Weights of a small transformer language model: vocabulary 8192, a variant of Muon for these matrices.
MLP neurons of a small language model. Each row is named by its layer, matrix (up: input weights) and neuron, and shows model dimensions 16-143. Each number is 128 + 24 x the weight over its row's rms, rounded and kept within 0 to 255. Numbers have three digits each.
Before each neuron's rows, "fires in" lists the words (lower case) most often at its 100 highest values on Wikipedia text that the model never trained on.

fires in: "to", "can", "drag", "did", "could"
L8.up335:134146127158133145104147148128089150143130106143119087107130106140159122126143085133155129108131125126139140117123159123138151122131139167131151144154116164118090112123136070133100126138118136079147126090112117131143145122137130170138110152184147112144065091077081149120100134088153122093098144126107178184151152122150094129161159152114076083108087114118120158112125138124109129100126

fires in: "in", "from", "age"
L8.up564:102137121096149104100165149096116119102103120107151115127105121106172122110094086103156105100157105121166142106109132144133199068150128108113178131132115103162095111148143123189175107101155108105151148146107114151130155130118097107122099118150117131131108153156129121085131119123116144107123147114144137190098119093150140128107144104133101153114142123118088137125158139180123132132121

fires in: "to", "can"
L12.up587:146137142106137100114101134156096116136151124167177147147160092133153125099149140163099085131087095145172122108137159118133117148080116154118143146091110187078116104113153098136133115113183121135119116122118094136090145114131163091126115138132095098137126109074109150140154163154144138096109120128096125119144100172121102129145128125102140125157117134115131146104167157165124124141160

fires in: "no", "jr"
L2.up143:151151145099152149112178147130102143145133113119125131143135137133141106145168133137130170169119139138127111134130140100168102127132109113164109123152130147162100157147102153139131085115120130097117156138105143124143115117123102136072129103167107153144173142146131134116090115126103175129116073118098081157137133167129136144093106151153127141119100160116122144094139120125156153106121

fires in: "which", "there", "it", "that", "this", "by"
L3.up348:131133143099185145153171123172102090122174154121119120106163137172123089108110148153152085141140132139138122089134116157123126133097143128140108112164150169127160129110190119083169156147098131126118130144119134114139124126121104173131137126121096130110144103100133146142123172168156086119099127125108101172144106127115125155115113085130119059141111131137123171114125097137118132147152

fires in: "to"
L3.up401:119081140131139097125139123125104150165111157139114122087137131117094163114152104105144148127116155100190108117120119133123079114143104109155134142120106135141085150125077123150147132134130122132120116094153153139158054161122108097140109123137180124174136137121127128124105103163138145132150145174127156159115124124052136140141112161128113127110136118093179129136105130145135113172126

fires in: "a", "is", "of", "an"
L7.up51:098158117157067099109096142146105141146091113140145109132129123141148117172126137111129118076124120109154128170076170166106142138135105112098135097091081147104127098164113081137157131145155133094135156101146121139067085130112129156119116144154099162151156137118136154103140096104099170111168168101131119150125095150129134101175153117117111115124137123144132134141089126181135147142153

fires in: "two", "one", "three"
L2.up178:130119110122108137150115132125117112100095159099127122159119131145124134073098144111157115115153148132133100100133142089140129156168131121152128106164146132155122134085160123145125119158156129094153164114128189173156155134157104110099149087092151131128131159118155141131104142114103134098123115138149112153122149153094143087171114107124112083169069157188136126085098058123103133154126

fires in: "but", "it", "and", "as", "he"
L7.up21:160150151095102144149116153140148127108150127083113071086140093129137153141097148197154121117100104113128119115143120106141111154087130116114136078148172109144143147120092143101162137128165094092120145100095125167135126126139100142125126076104081126173130145120178108151132152119167152128123130170110157166152139145134149127110125087109125101136156128144112105106135132134136078114119

fires in: "not", "also", "often", "now", "be"
L10.up213:140131104114096111149162116140138107154169153170152118136142130153165184154094159123125089166091149098150144114101122141141177142120137126125134148089186122089156079122117123113158123128154110105112127125101087096110173109107115149105112110094153087172146142148145104136137104127130124115145115136113170091143101137103095143109154126102128107124153135123121112112112124086104117167117

fires in: "from", "of", "municipality"
L5.up43:128089099096130105204112079113117167113125167119143158108139116120128160106150143133115111088153146091119102166125136145139114112109139161173137144121138147176107149095105184168134166127132127127109152143127120131127184147126146119164114121142177114130118103145140135138101148133119130146125148144150153089100126125119135115127091113122131117151100077111153145103110153130124116132163

fires in: "after", "in", "by", "following"
L2.up431:130135169133157094133130145109132116079119123135113055188107107164105154085132143105132119119142133093152164117163118177180138101145143097148138118124119106113167134131152126103132147129123106129094159116092105155127204132146110127120111144092152151102100130130134128122135133122111090157129141104119135141135152151163115115154122097094117160133133180113139175096155160103119139125120

fires in: "and", "but", "to", "the", "until"
L4.up265:170156140123136144175152140132086157118114142114110106128110158150147132124145089101116142092116134091133121116140089106144096145146138138122150187108165132105127165126120168108153106153178125144092115139127121128128103101118127138139134137105108125146165126098128117135098121134173111124157150116126157100149160129112105100137171133094181044155120127106153112119097121137096157111083

fires in: "of", "to", "top", "into", "last"
L7.up549:118122146172148100169138139159110110136126116116107111114124104118154110142137103147086057103124084105171141133098134133143173135162098136142158135113143110138109084102081138163121135118148108110126128178143116151105109123146114131069108117159144121165102131158131085131140144139139154143163096119162117130104121140083127151178129176124090118094115130100128140174146151128074133088139

fires in: "no", "good", "financial", "political", "social", "very"
L7.up361:168133139110124098101190108114167124155138156153149156184103096159093141154134113156122122154134136168116127110080157151145162102133107101114154102088092145105161128122124120143097195147114116138150149155124157140092135112140100118123089108108150174160132111095128079092127159153091132122115109139130112189078107167133121124135141152127126133144115150123078120122136128115126123131105

fires in: "over", "out", "up", "back", "backstreet"
L2.up348:154181121138075125135105113106113097087118070165105141130192117147111139100118131145100162116126140114119126102116120136128133155126113104162143130178125118134145102136120112098140124097123116114121169138134162191168127109105135103143136117096142121179171129116149126136137111062114132143094113160151132127134133155114142092144138143158098158175161147151147092105126180101124131083140

fires in: "this", "it", "however", "later"
L7.up497:114155134133147101097151131135091096083135144133096118142123120107133142057159156135134152115122147178126146153152131135097109147124142140171136099120132185146131141131098110130124157105114104121111170128121101083165128149123121131107093142109134121146119154128153064120162160157138115186121138118099113130166147151113118151172121147162073083115121132128138174115164106102111092124125

fires in: "party", "zaz", "kot", "league", "arab", "union"
L3.up636:147126111126112134131129149127122091153112120148119143123162148109080182111135124143151138140105135136161142134122122119128112085141112123111098110109089112192089100092122101168105105146143144130130119122123124160104157155089144160080145122123148153122130130143150097149169091123079121094124162130148102157134106122152128097112142076103168130112111090137126122152138122112139117146127

fires in: "his", "this", "the", "that", "her"
L10.up377:118126129136156167086116104110091089120135087114090127117158137111147120139178145106167135130127119093084096067144141167102115129115154150146135102111148114135148156130135129178104200143101136122107131155135120103140130133149158139097113113101108104123160086136172123133135131129129143153083111119143099134118117155124110137117118097163072097098133124180132099148136142152160140139166

fires in: "he", "who", "she"
L12.up117:141119140109133137091132143167118155135116159150123138139157116124113101129123131185177101113094131093119146158166107092100130123130111134114111154125137140141155134119117113135132105139102127151117154139153102155110142139143122123151138168097095086178152098075124149141132169162143122110119129126084119118141146130124083095107149097145142080095116122141142156141084115092071111112106

fires in: "two", "one", "hearing", "three", "most"
L8.up88:099103129131106122138133153139184121143139078100138158118144151121102126150121173105166146132112106122114117141116117132140118142154111124150090157143122127126183148111115164129106151097139142080145093192171182123133125109150117130117126111094066132151121128131111113127170163116126122111101118095117124148110122136137113127141121135144090096156097117173093128158106123134155152075175

fires in: "with", "to", "for", "it"
L5.up520:142166127124124143138108083097118138168155141113116113136121117110083079087154131144140110124114153133126126106163155157100149113141118128151125146135131157149099128115146155124122170120112118128120157124124126135150107104144134117139115174135125073144119154119122126085135128110103079123126145144176122100102198165171106128129127121145100082084164082110138148112099163133130159122131

fires in: "be"
L4.up96:137153045117141119094059113125139118093125149113142160070146069151148164149134109128093087133125134140139128093099139137129149157165117140093105165125129125112125139128135117146157119129132146111106143106132142104164159152151127136135127120142132121169119137139083096090112123109114102133128142132111138140115185116133112100121168132132120139103131139125215133123111152134136136127121

fires in: "to"
L3.up433:082133125167096072116116134109144145109120129153099138094121109135127093100171100113156167123106116130075114105116148168133111115126142123118155118142134145123118141081164166159122087139147112115117146168174159138115093139129101115120148099145174148123116138143147129161105156165098107129069142175084107125106165164123118174169156108140102096172117129087165105144114115115119126122160

fires in: "he", "mccarty"
L2.up107:136112121145147091106138158120157123150112086135140136145136128159123142121129124129150131110118116147145133164151134109179157112114142111139147127105125139162162156124167127106120107103120156152143108143118059103140148084126109115148079122148095124141125106118123144143105154101092092117106135099123135146168132136146136148163091148159106137127082144130135184161112136112143096152122

fires in: "100", "from", "boston", "200", "votes"
L2.up276:135145117122149128152092131104114137083128151153154163084068108156099151137106109145127150124136150144130106153133117083152129146132115099079167127052083110162126116141149111198152160114150114130113140148100141167128103109124144138187143130128136124155121089115127132139118096133125117127126119094182139130158131165136128161127124127094136119135091142130129124092140155158163145083128

fires in: "the", "his", "a", "by", "their"
L8.up472:135178149150110135130119088156139101153142084147126140112132128148108120134107093105105146126139125137153149131112153127190132126117176137123125106069120107130126098143142113105114202120136069094119117120149092162093117176137124099108105127169151169123120127166097123109169126120123100088153137108143107120139123121154152133173164143114118133093177111121131117119126144138121093121180

fires in: "william", "robert", "richard", "de", "michael", "john"
L12.up219:136193133101090101098129084128128131096119141139139115142115127149097154126119108132105056126136120150137108121080154143150124163107113101143208150086132115096095135144083153148149150118130111123133109114097081079140115130131156120098174164093151141101152138138106151154132168133124124119144120126122157105131157134142090132124075125154088126137161086156131130137163145133096130168083

fires in: "to", "not", "t", "ll"
L8.up272:133107161120146124123121073113140118165151129107210141150154113131136132091092117129094106083116126171186139155064090157148111144145119169155098141105123174097128124144136114138133118085143149133118132126107118125120137119145142129097099136117171120152104102096154120133146105151124096127141164114169106130118116140150130115117125100121130101130113136110206134099136144132119160149089

fires in: "to", "other"
L3.up323:134144181152127069128119087102101166146117142126123100118106111147150142114137142115141122172150115125096141130192183121145132143089140111163164136111114101109087137104122099180141144133137084143097139121157122119108141111121093112073137151098137098143129176116146121123155114121117129157154138162207111161116152133111086146102111107112129087115157111179151117131123120112135111153088

fires in: "his", "their", "early", "her", "a", "david"
L10.up84:138124156100118112110151111115147121118172119133130087156093127135104095164163122109155100109141133141101141145119150144132131097148137119096174072117137071145126124153077155137122073098131123149127122104151115159133131113169097135114107163096105139116144140135159136123136152126120106148129104103115106083120173143112156139125134112143144131176181129115082121123175133107100150103147

fires in: "such", "both", "either", "each", "from", "included"
L3.up170:133127102138145109127178166151112130136150147106107113136129132105135121120119108140177068098181129109114080140134111152098131119099124129130111128104172094093096131155129090146169119146096135151094171128147152147154122135096141125139105130124142094133169089138111119120153101142080162111109132116076125134154154127085172124151163150140136116130145139131054145108130098154079145118097

fires in: "a"
L10.up341:102119089134164096081118169120134143126095142114118159132081182125146124148122136072123103128128068149168133124114083163135134127126138182096125116096148100139105147119084164127125140156131156136097134097163127142139154135146101105126147125094138138105111098111121118105154137135155099162151089118148168151144097149138054116139134159163116144160147122125144134114148145138094117120110

fires in: "a", "one", "an", "than", "some", "the"
L10.up141:117113102140096105097113129144124123150120154122115105115103114143126100159149118147107121132112115108109111126112127138145112143114139145162148130101089112138159168183089139048131107107111108092110141096092091119080108129095119141106140117106171119097118106126120116161147111134138177116091139160122115185159134191152148144159152096131144135157161115172149134135159154133093161098143

fires in: "was", "is", "be", "been"
L5.up477:130140144090102133118122168118117125123129168129153165119117144133186180138147119158106137091115122093151115080115176114162157149150140178131154108113118188113152141127131136129130122082145124106166141081102109172136137137113117149173082076170106101146120120120121096134137118131105093168106104141154112104169125143162120094139129138137107091129122146135141119147128140132098100124117

fires in: "he", "his", "herberger", "her"
L3.up151:144097171125131132138140106113163129105148131131104123170146115128112133118158113133138150112124152096129123127150088113151135176152140087158164104110087127148132109156166132124151148075157117141135131119125088115154195136192119165150141140121117127126127115166160096116092145092122130171099108159113126163130155123091135072135106115161144085098116147109109106159115181158123117139097

fires in: "to", "would", "able"
L3.up508:130127137154134121090180123174132107121104127157148170104103158152135077068148158144116119126112126151158176149131170118168150145170121145161131126098126126129140120148070114091087077133104126144086114113142118141137175119135142141100116137154159116147119149106138144078114132114109129086109138119144091130100119168083100131154157110110136070161114139170156134106129154097142139138147

fires in: "no", "his", "my"
L2.up206:140116107142136151127163146138158140158140077117124151157120124112113128110116152134152116141117145153112118083137144114093129121100130151133174095064139100123140112164132160127127109146131115120083150125153101119114141144140095131114128142132136126142163111122151089146125122112105111142141076124092097174111085144130173100097179162180133100179134126125063069096113147135154147097125